config.toml
vocab_size = 19531
norm = "layernorm"
parallel_block = false
init_std_qkv = 0.0309
warmup_steps = 200
decay_fraction = 0.655
MLP neurons of a small language model. Each row is named by its layer, matrix (up: input weights; down: output weights) and neuron, and shows model dimensions 448-575. Each number is 128 + 24 x the weight over its row's rms, rounded and kept within 0 to 255. Numbers have three digits each.
After each neuron's rows, "raises" lists the tokens whose logits its output raises most directly, leaving later layers aside; "fires on" lists the tokens most often at its 100 highest values on Wikipedia text that the model never trained on.

L5.up1525:133156091108112112100103111108157141148144132120127150145124116125127107114061130157135147146113129136152134116120091140137109164189151107141118136123105182141126105162146133082122135176107100183115162165151094115134119097151123145153133089182177160117141118148119114153139195099119126124138148132145132088146187128120143148115107141121106154157096100134185101098117119119133121144154
L5.down1525:163138116150095119139108159114143099156131140112132113165119137108125100112165121103122119097129116126140123093127114154139116116135145143144099131112109111131163129127121120105073131119176116100096130115126120114122130125141075170145131101103114164183123082142139127098184135161132137148146106118107090122106150132139146078176134152149080151098154102187142102106109173070171156148117
raises: "i's", "ag", "a's", "in", "ist"
fires on: " Th", "ell", "att", "ett", "th", "ass"

L7.up261:130134154120153101156081135109097105091117141133093133128180111186111124157114110137101079111103130116125125108148139153121132113097158152110128153161177110090118152100097134103114116150132159140114107127138129123156155126163135152107123130109143134158115158052148120113146123144093160117118083130116094151125142136125134123143094094099147121162108130098148098120118109167116094154163
L7.down261:147118125100096159121164071159145123100122129151151132133129106139107125108108118128153120150004123091154123147121117131113119157138139129118105105133125157128125121095166136126180120150132161133122168137131128121098144135128097101133127151142121137115142182154129109161130096126101134085110114144115124129169105133125106118132120102134146140114149148203127143132127132171139136142117
raises: " term", " terms", " mean", " names", " naming"
fires on: " the", " to", " The"

L7.up685:091185096111147141135109145117131134097126128120117140144163075133117122147143059144120118140123105115119137130125125133132138121137056161151169108139149131130114155151121160090109107080117198133140117116126094151074112121097092111134132145120130153145116142149107136117153148153189152071165140125116100163093070135131140127109134105141164140144146119133113093143144125147080094207127
L7.down685:149140129101091096150137121143147087116146104109113096109128116124151151127084114098162090121135129112141135082103126083089155118144063160102164135104177139096140127154081164159119121136089133139099125134123112152083142135122121158096120138126125121128167110112177150130166155175138085102115159107085128119141182091132132091136107092137108116122123120137073142111123126160120153139130
raises: "ong", "ant", "ection", "ump", "ub"
fires on: "S", " (S", " \"S", "===S", "-S", " (s"

L7.up1064:139088147138134165103172116083185158130146125138138089136108104120140107136094145151125120145160131154135102142097097142131078137128106140155129163138128119114083150099139127090159156156145105123121148133117134085161130130105096115118128110144135152122163095137104190120105152142125116130094111123145129113133129109110116186177156132153157132121114159160109137135173153124103141090115
L7.down1064:141112136118173109113137122160170113108103135115156129090153132092122135131145111134135121153160111123128149158133120070104121123120138107162115093164115111146167116151149123132103124132145128126133146119146123147125106114120146155096134145105115081127140128094126179153149136098164101096136095112116127093172126121103142131148125116133152139130114133122073147144088089099105168156120
raises: " an", " a", " which", " whose", " that"
fires on: ",", " –", " York,", "\",", "),"

L7.up332:093099125090131143073121151111114118127073139137148126082161114170095131156113103097120122167107170106114145136135162130137121156153089140128114152111135131124153109128117117102125142121118138137137165088135115119110160139112122100117156144111127143131104126169150147176149117139140137094140080128150122144193113136100096112110140152133137141117104156123140110122130142153163149173121
L7.down332:109082113133121148144130143150115095129122132152136136124141101144093126109128127066118122133188184105144098099088127104080140161129141120117152103122130138121109176158137091166133135134067172095102178141090127116127096118149120138117119172100131120147150128140075167173099133104123104129168083094098096116103108114145141140137115137146126136121112108095153121147132156156098132116090
raises: "on,", "ake", "ell,", "on.", "ins"
fires on: " S", " s", " he", " ins", " bra"

L7.up2106:101152143111130128129149129107095126147153142135119080122138107134120110145155157141097194135208124141100169138122135150141123135122105113125135128118147148122092135127090138096123148097140128177164146141170121161118144112138074101141143100143101152150153158170074146113091154154141099172151117163116131179131154158140144108117123118105108118125110130149155095139137142183118134139150
L7.down2106:126152092147129131080161127095105160185067093098132163131095108115120107129142105164103091156106133137093114115138153121115095179129174102121106137108139115148163077094101138115180121107155136114101132135157140177142087103157136149112100118123108132136124121107104142142135119138126146111131107121119114139129153150168108155135097105166105108145082105113109115157129173129123131118142
raises: " did", " to", " does", " can", " could"
fires on: " as", " leading", " led", " how", " than"

L7.up739:132162097187123129114118165094136131150121166123108122150156112113123151134146137120113090090124108123108118105107120103177132131103082170136141117133120081153167112128098136087140118108092140151112121139088153126126137101108125137120139120168116121146123102127158150099101163169122120110113087152134146105090174159129108166152134157138110138132168153140187149120134089113119102164175
L7.down739:146145170160116150128126136092169136148094174144159123152115160134108108127093135140128105125124137123123133125106116097147095131114151126132128111126139148112123125136156113103110146140107110162131145156126138112133121109118112094125111119133082112161129121122153156142127150138144157142153121100144118132134143150173101146159133169131128104097116092118155138106151073149156173113112
raises: "ouse", "it", "un", "itation", "cu"
fires on: " \"", " ar", " tr", " Ar", " ant", " mar"

L7.up1044:067127153122133102135087107122139125149161099086126117104090127118139161143146109118103130108163127124142151168135144148129110135129129160113145139132130120136132106126117115106162143148192108108112188078139105120099096125125140122086139158102110175099126180167154118160132085104102129111127166108106110120119079130117170125155128112131167144136084138141111113077127128150123132134145
L7.down1044:125146153172138121108107128141135130130113103094132117102127179120072149108154091101126114123141087129120137133136146146162083124115161155112131167124117135158096141098120141129134134185150160146124162127155153108140127130122156151103112105123161092112143125122119123143049127164093113128099149113146149096134156174164124081153082126121168144127143084149063136116116145111162127130139
raises: "ak", "'", "ctober", "per", "H)"
fires on: "O", " o", " O", " (O"

L7.up2219:109114126134099173120124145135072118118109149165105134129122100142121132128101142161150098119153107143093084141114163158130106106136120152157160147109154166144094098095143103119122121124139117124176126128128132141144078097087150131156171139111113177171122135085140105130124144088102167118159112082135143134125103105121146103122135140100108154095143141137110118124174165153137100106102
L7.down2219:114135173118097147089106145115132135091122108108143104119113127118093125144178141132165106100139093156108101141105121152104116147154162113114101156120134101137118129146089126142122133127165110148179122136125156136186140147108129128121123112119188147127136151113093128113123112115157108096136110128125125107080121150093111107099124135158152137133146149133117137147199152117167107125120
raises: "get", "ging", "inity", "ret", "ings"
fires on: " he", " He", "ven", "ou"

L7.up1192:088112063118074120130122084119112103115152134147118084143133131129109103120164119138102178096144154103123089119161144085112111147108169102135149091139129085150137127126106116114138168179137090121127138142164126143160136105137107142100154097122086143143111120125092148093109129129107158091117106165172127151134137139102171136109056113092095089146120178152094130132123163089153112151154
L7.down1192:128112125143148136159113124161144133155123139178125144160137137152162111146130148094139116108148160107148141093105093117155138142111146115117125129125091098110106160109157166122160162148178086114080120124152107154125192106095103130142164152142142099134134137138162108132134095109139114132140145146173121119138122067163137132103125128118127123112185148147080101152134118110113144116173
raises: "orld", "here", "omen's", "omen", "ater"
fires on: "W", " (W", " W", " (w", " \"W", "w"

L7.up1275:116133107154169055078088124147139142137145113139118140186182122113133158128133083109124131115139140097141093152140122117138158148141115141153151078109096125130131092129109134111119102126163182138079118149154127147136140110123146184144116103096118181175161092131128133135124191133118110095115121115139154116128172136110084141154178099105144086111153128126142118151159123159113108189133
L7.down1275:119116176096151118129082097127136121124115137147113079115095121124117141105130102139107116103128113119136130127116139073128122102147098105117148098089172139134144140129153130142127139119125118143115126128070138108125121122114133104108142158122125126183128116146104107108130114158165138111092133107123096095126165135102154126130159137062114128130152090120134099141091124128149154121127
raises: "adio", "iver", "obert", "ival", "ivers"
fires on: "R", " \"R", " (R", "==R"

L7.up416:167142188152127155144123140090137091119105104121065131147162148163164112128079148111121093154113150107133126118096189124119112139118091173158179106139111148122090095134126137141115131156097093132165117116106102077119112112097152149118125169146114166176148072095127151146195138123123109123144145104131147120171134153112118132139151105135119133118147135152139137138116108160139133163099
L7.down416:104112126145103112135150148120106115113128164097111127156162119141168141123139178145133097093101140132168112152099125153140083136126109153100135151092137119107142130118139139109125082128134114126118148130131056120153160121141167093142137135139116080142134097135095120148117117140137133151119152150120127136134142117105131144123192167139125105144175141104122075128084156116131130174152
raises: "going", " development,", "s'", " release", "s;"
fires on: " during", " under", " at", "ear", " for", " Sch"

L5.up1225:106163110098144125125144086132176125115132124116124112161118080147122154131112150118124138138109149131142113118113168157144120116104102128131145195132126111107132155117140129107145133117142120142154143122103139128086158124078109093117113160084114162090112098146094149125124123141116126101164118098129114164094118109155154129136106155157194128151117077121131095140146143136135120172135
L5.down1225:130156131105150115137144131128122144116141091098125099110143152162106154131109093145081108109183131173195164115097176137093106130111134097093118103076116132099113137170102154134137114135122134137122097157124135136118130114120125087127094111112114121089130103127166153096131129114112152168143162092081111061161121110086113122147152154116165131140096131096126139137148136077124154164096
raises: "w", "wo", "win", "em", "im"
fires on: "T", " \"T", "-t", " (T", "t", " (t"

L7.up975:130109137140124104165126146115126128147126115110136129108082144162101085139128156132109146100129149130166113151128139122115121118160129153122144089156125099117100136113117142177135132176128122161093121108109148152125156128118148067134121154160125141119105131161092146129115106099115124147113138116128116123090118146105147138149138106099124140137141078113177148079093136108165152119138
L7.down975:129119098137135109136107144141150136120119124130138120113161129141156118150113147117139101127127075138117157153104145162123101137124152163093171107149153151094116134148140124175139132138108120136095125153155151165134097132106138109108099063099104113132117219175123118112136130081126102138145111118085155113144124164143126157125122115101155127105152093093130130126147133159137141155134
raises: " created", " once", " designed", " announced", " built"
fires on: " was", " originally", " were", " first"

L5.up397:144068142129115167086072132154138119120124123157097129129121091163144191151128132150136173160113084109125104151134131113136152131164094180126093126109117142118130120162147140105153138140105121177122139112127113179145131100145081082123141176093147152105115074168084134089113130141087094129115162104101091159139131093134154095071145105114103130106125166147101098139121158136090147140094
L5.down397:110116103110090090130137170130131136132158152126121121164134175128093134132133106165099149114120124167101110112125111104108144132153115162138104098145118151115125152139064170121131109088124133073092162123137153142103095131130132102102152152106154133131144140154087121156120124132100130111147135102116119152154122115148123125124124100152119122142103137183114112172127139098150116155115
raises: "ins", "le,", "es.", "ity", "ctors"
fires on: "u", " University", " used", "uk", "ul"

L7.up1105:107159117125100097109121134112133138179131123056159154083136119148135147086132166109107141110120134167099152130131125109168183101127114122136113113097141119119178141124134127153153093123130118097129110145146148139185123094117113103099136169129143179128134107119127130101142085149130107111111080126147127138153130144132097142137129137165159083166117132093155099111144127144165143107143
L7.down1105:116111145142127134152091126146128120141117133110145119150116121132108110153085081162146084149156130104100174118106153096145152161178182149165136131143120144121125119132163133132105109144122150112093092131154168138129176109113143122135119142123143109146052116115154139118114113147123108139150116147127090083110094133113114139106138125126107119124099102129115111094120163114121131133132
raises: "ward,", "ward", "wards", " appearing", " know"
fires on: " on", " his", " its", " their", "'s"

L7.up1321:186127158154114105099161128119145160148133105093131129139191120125143120122133126144108086147156140127166152098153119115117095138108131138147119156098191140106145107114133181122113122153147120133114081100157145158148149121144190139155134123139113154123122139128152144121140112125124141128117143111113146087135103146135150147120092171128150133133089124128114112124098104123104126157107
L7.down1321:113129122102132141158109156154138154139117049134115154147100132135103091117112110125145120114164155109110155107127131090177142143119127095115097104163116184125144130090128125120125107131137144148141115163131124081124123164112111134144115106158177091115118125131123081138121127123093104126128117142085122120144067150143170115141118128109125153123122124149113098143130077124155179122161
raises: "-1", "-", "k", "1", "ij"
fires on: "^", "_{", "{", "_", " =", " |"

L7.up392:112137100138185129109149120113164134107150139145110102082153105155110148136132131107168128134143149119105108158150105139147126108137171117099165097127116136149171121105148157117147088140155118162160168150128099141118150132112140141111150098168140090110137101103134136161111159124161108115112096121147067117135139140104108108128136124093122109137124146115158125109131135171170200136139
L7.down392:148143143139128125122135137163170142123118140139160185119095118145106144140159102128125131146153073106110111145169098069153127130144122134106156113132148172131122133120149091152119104106150116108148111129134184101117131115130129132135129069134154147105120139149141078127146133126149123121114190135117088081118104081086119100117121156109143142128116135133133127184093153142148147112083
raises: "est", "aked", "ather", "un", "ik"
fires on: "R", " \"R", "==R", " \"N", " (R", "===R"

L7.up32:126126145120132130191145115074106107147139145138180087106107136160119172119113100129155102115126187142103116143102114148130171129138149105123118161157097164187156133107141102113145117174143167110105159116156105123154089149159116133126159144095166191143135129164125193134123141122151131142091136140143090107109080124111166108152173134144109151120095119117131091151081151155132101126168
L7.down32:104112125107137120089104119139113132172107124116140133092115157132174149107102129177141118102103116132110141157120060096142139135119068126134080125119164136112138121177148172102147118124101117100147122088134136133126111152154144102106141111075121108083109198143125126135098097137160178133156135134200117121114124110131146112137161133109126141199129096159122161133131159127120151106102
raises: "cle", "ure", "ase", "gr", "ures"
fires on: " E", " ", "ro", " n", " Ma", " Me"

L7.up1007:126104136117130127136094121149138101131105146092148143129103070183097129103145131134114103131108184109161143117112123103128088113112122091124101170153151158109090110115132145118118164140123114133124084129121068130114157133145119113120138134153089181157159140097101180138121099141145111149113111125168116180113111130096137132143106149138103133126136139169118086099148102122099104143131
L7.down1007:175146139163179143128139110134125105087127117130155119109084152132118104124082143130109110161053124100078157157105159102144154128119118138129126144158134135093145120095103127101134144119142096133145102123145131151149133090184126154136139085126159167119121157154131116131141120166144137133121109180171154116134085133160153158095083163142121153155125150135078104127108126080090153127126
raises: " year,", " country", " year.", " region", " year"
fires on: " be", " by", " not", " |", "|", " no"

L5.up1140:176130112120147137100128160105121156124118119115122164154138091116129068138127174150189086110118128121121122123082115135127112051105146160106122158111155104135135142126149116153093126115144123077100155116114121121101094150106149105127142085118112118172147107129098129123103133166099116128084144162137100145122109133130119109100159142162145086091132157165095145120162078111165189142117
L5.down1140:122121102130107105104152134123121143154092130110117149116182133105077134128147141128134126153122123102130134140178155129114122104079145128171147121134130145120111187169137117115176134175095110145138133123155110099110086084145128173148126134131136128155166129131145131123143136106154124096147150121104101102130094162153154114166118156098129120095178144105108140124102116112083139140138
raises: " \"I", " \"In", " “", " \"E", " \"W"
fires on: "\n", ":", "ed,", "ing,", ",", " said,"